From a checkpoint of a small transformer trained on Wikipedia.
Size: width 640, MLP 1728 SwiGLU, 68.9M parameters.
Architecture: rotary positions, untied embeddings.
MLP neurons of a small language model. Each row is named by its layer, matrix (gate and up: input weights) and neuron, and shows model dimensions 64-159. Each number is 128 + 32 x the weight over its row's rms, rounded and kept within 0 to 255. A neuron's up and down rows have the sign that makes its largest values positive.
After each neuron's rows is what it responds to, as a language model described it from the Wikipedia text at the highest values.

L7.gate1623 [ 80 184  55 190 122 110  93 171 124  97 128 179 110 140 158  90 123 146 132 112 117 143 138 139 176 142 124 181 129 105 132 119 141  46 142 116 119 144 136 129 109  96  67 126 150 108 131 105  80 139 112 148  80 109  86 121 135 164 124 120 125 102 164 169 141 136 141 118 142 114 149 159 123 150 188 180 200  86 159 173 125 145 111 125 131 109 171 161 155 151 133 211  82  45 192  91]
L7.up1623 [ 88 185 111 117 125 104 136 136  99  75 137  86 123 159 159 133 117 113 124 126 188 133 136 113 146 154 162 144 117 154 143 152 166 116 139 182 127 100 119 131 107 104 119  75  75 118  97 185 154  98 125 110 184 155  99  92 146 138 118 106 165 110 119 125 137 158  96 101 104 147 111 112 150 197 130 136 148 116  89 157 154 153 118 134  64 102 105 145 105 116 136 112 124 152 138 121]
Responds to: Last sub-word piece of a split name or number, often in table cells right before a pipe, e.g. Sim-one, 35,6-55, 2:55.

L7.gate104 [ 82  79 133 198 163 161 173 153 115  79  91 122 108 115  72 119 162 111 135 147 106 128 116  94 122 138 101  71 102 116 142 178  63  97 116  87  56 104 153 155 160 151 137 103 112 134  86 199  91 107 105 131 158 164 171 187 111 152 112 111 159 159 108  99 112  88 146 100 165 124 162 137  88 131 215 128 164  78 169 104 200 129 162 112  89 116 213 161 162 138  93 156 105 114 134  95]
L7.up104 [195 111 126 178 157 103 125  93 131 125 113 111 123 113 137 117 107  94 149 122 135 209 129 172 189  99 118 159 150  97 113 140 168 177 126  54 140  96 148 143  93 155 170 145 121  83 137 116  67 139 169 177 139 142 122 112  73 163 134 126 148 215 137 167 110 136  74 163 110 102 114 142  98 101 154 144 162 101  34 146 121 119 162 124 137 121 165 134  90 144 162 188 159 137 143 122]
Responds to: Integer part of a decimal number inside wiki tables, such as election vote percentages (39, 26, 76 before .37) after a pipe, and line breaks after article titles.

L5.gate383 [154 165  99 169 161 166 145 149 156 183 206 152 108 107 144  62 138 135  89  78 134  75 110 131 136 181 157 165 177 118 142 156 200 145 170 138 132 140 148 171  85 131 169 191  85  91 116 176 137  72 130 122 130  78 159  78 131 178 149 130 106 158 151  96 133 114  93 129  92 189 166 108 143 144  92 169 132 120 113  83 101 145 147 117 125 136 165 107 104 131 132 159 109 181  84 197]
L5.up383 [151 177 167 149 101 179  66 121 126 156  97 152 113  99 143 152 104 174 118 101 155  51  84 150 126 120  59 147 112 100 129 137 103 147 129 128 134 167 208 140 151 141 151 104 147 114 105 110 157 145 135 155 123 160  88 124 158 134 203 131 145 108 108  79 111 167 202 154 144 153 141 117 102 178 132  99 166  97  63 144 203 173 117 138 119 111 136 190 128  83  89 162  77 131 145 180]
Responds to: Final digits of multi-digit numbers in table cells and stat lists, just before a cell separator, e.g. 39|9|, 42|7|, 6,46|9|.

L5.gate222 [151 106  96  95 104 125 103  98 194  76 115 171 185  91 145  97 157 147  91 130 129  87  95 104 124 145  88 154 124 166 114 115 118 162 134 134 101 160 135 102 124 157 143  89 110  58 143 128 155 102 128 125 147 149 133 169 119 151 134  84 115 107  75 103 107 103 185 152 121 152 139  98 162 108 129  69 188 126  81 134 166 170  67  80 155 149 152 138 140  95 149 154 122 159 128 107]
L5.up222 [157 166 157  90 148  63 114 104  72 120 149 111 110 190  76  90 142  66 183 124 163 142 170 109  92 139 212 208  86  69 152 107 145 171 132 190 124 151 138 124 147  94  40  96 116 150 169  75 191 151 159  82 118 127  63 127 134 173 150 145 108 178 120 142  67 168 104  60 142 129  97 131 122  89  44 119 140 153 102 178  49 126 135 113 131 127 145  72 124 150  89 194 157 178 180  96]
Responds to: Second fragments of words split into tiny pieces, mostly foreign personal and place names after a capital like A or H (A-al-st, H-ass-an, Elis-ab-etta), in tables and lists.

L6.gate1721 [143 126 117 200 145 107 173 114 155 122 167 153 102 185  88 120 170 142 144 176  91 115 114 137 157  88 151 178  82 175 109 145 141 183 182  95 123 172 153 102  90 171 109 112 152 131  77  92 128 160 160 113  70 158 163 138 171  76  95 198  95 113 120 111 154 131 145 124 116 143 150 121 119  87 166 120 137 135 103 137 179 146  88 109 153  88 129 135 132 134 130 144 179 156 137 116]
L6.up1721 [ 85  96  97  95  86 114 137 130  68 104 153 139 229 168 127 140 122 167 156 131  64 141 167 120 140 119 107 153  61 151 145 142  82 121  83  91 174 150  70 135  71 145  93 126  83 144 135 156 130 119  96 117 126 137 143 119 132 118  90  87 142 103  98  98  98 114 157 148 130 102 152 171 173 156 115 112  83 156 117 133 150 140 142 132 131 157 112 107  77 151 100  97 140 118 196 164]
Responds to: Number pieces and pipe separators inside wiki table cells (47.32, 23.1) and ISBN check digits, plus stray mid-word pieces in prose such as a-us, an-ion.

L6.gate176 [113 115  98 151 149 126 158 177 166 118 159 137  73 125 106 135 164 121 165 134 133 100 117  83 116 127 144 128 120 102 146 103 141  92 155  96 122 106 166  87 156  72 151 147 128  98  75 131 182 142 146 135 148 156 144 116  97 173 147 151 167 113  88 106 108 108 130 155 159 123 115 137 133 168 143 165 137  63 147  98 126 124 112 158 138  65 123 110 164  77 145 173 146 148 151 101]
L6.up176 [ 80 109  88 102 152 122 130 180  85 122 144 125 101 120 132 162  85 120 149 101 108 162 148 127 169 145 184 115  96  74 193 138 142 143 136  67 117  62 127 136 128  94 158 145 105 123 162 180  92 114 185 111 125  82 183  72  92 131 166 154 181 141 152  88  72 128  42 137 151  51 132 174 134 149 127  83  62 135 108 103 108 173 122 172 126  94 166 149 108 134  98 108 169  81 123 146]
Responds to: Final subword or digit chunk that completes a split surname, place name, or multi-digit number, often in tables before a pipe, e.g. Kras-il-ovsky, Zan-on, 7,6-26.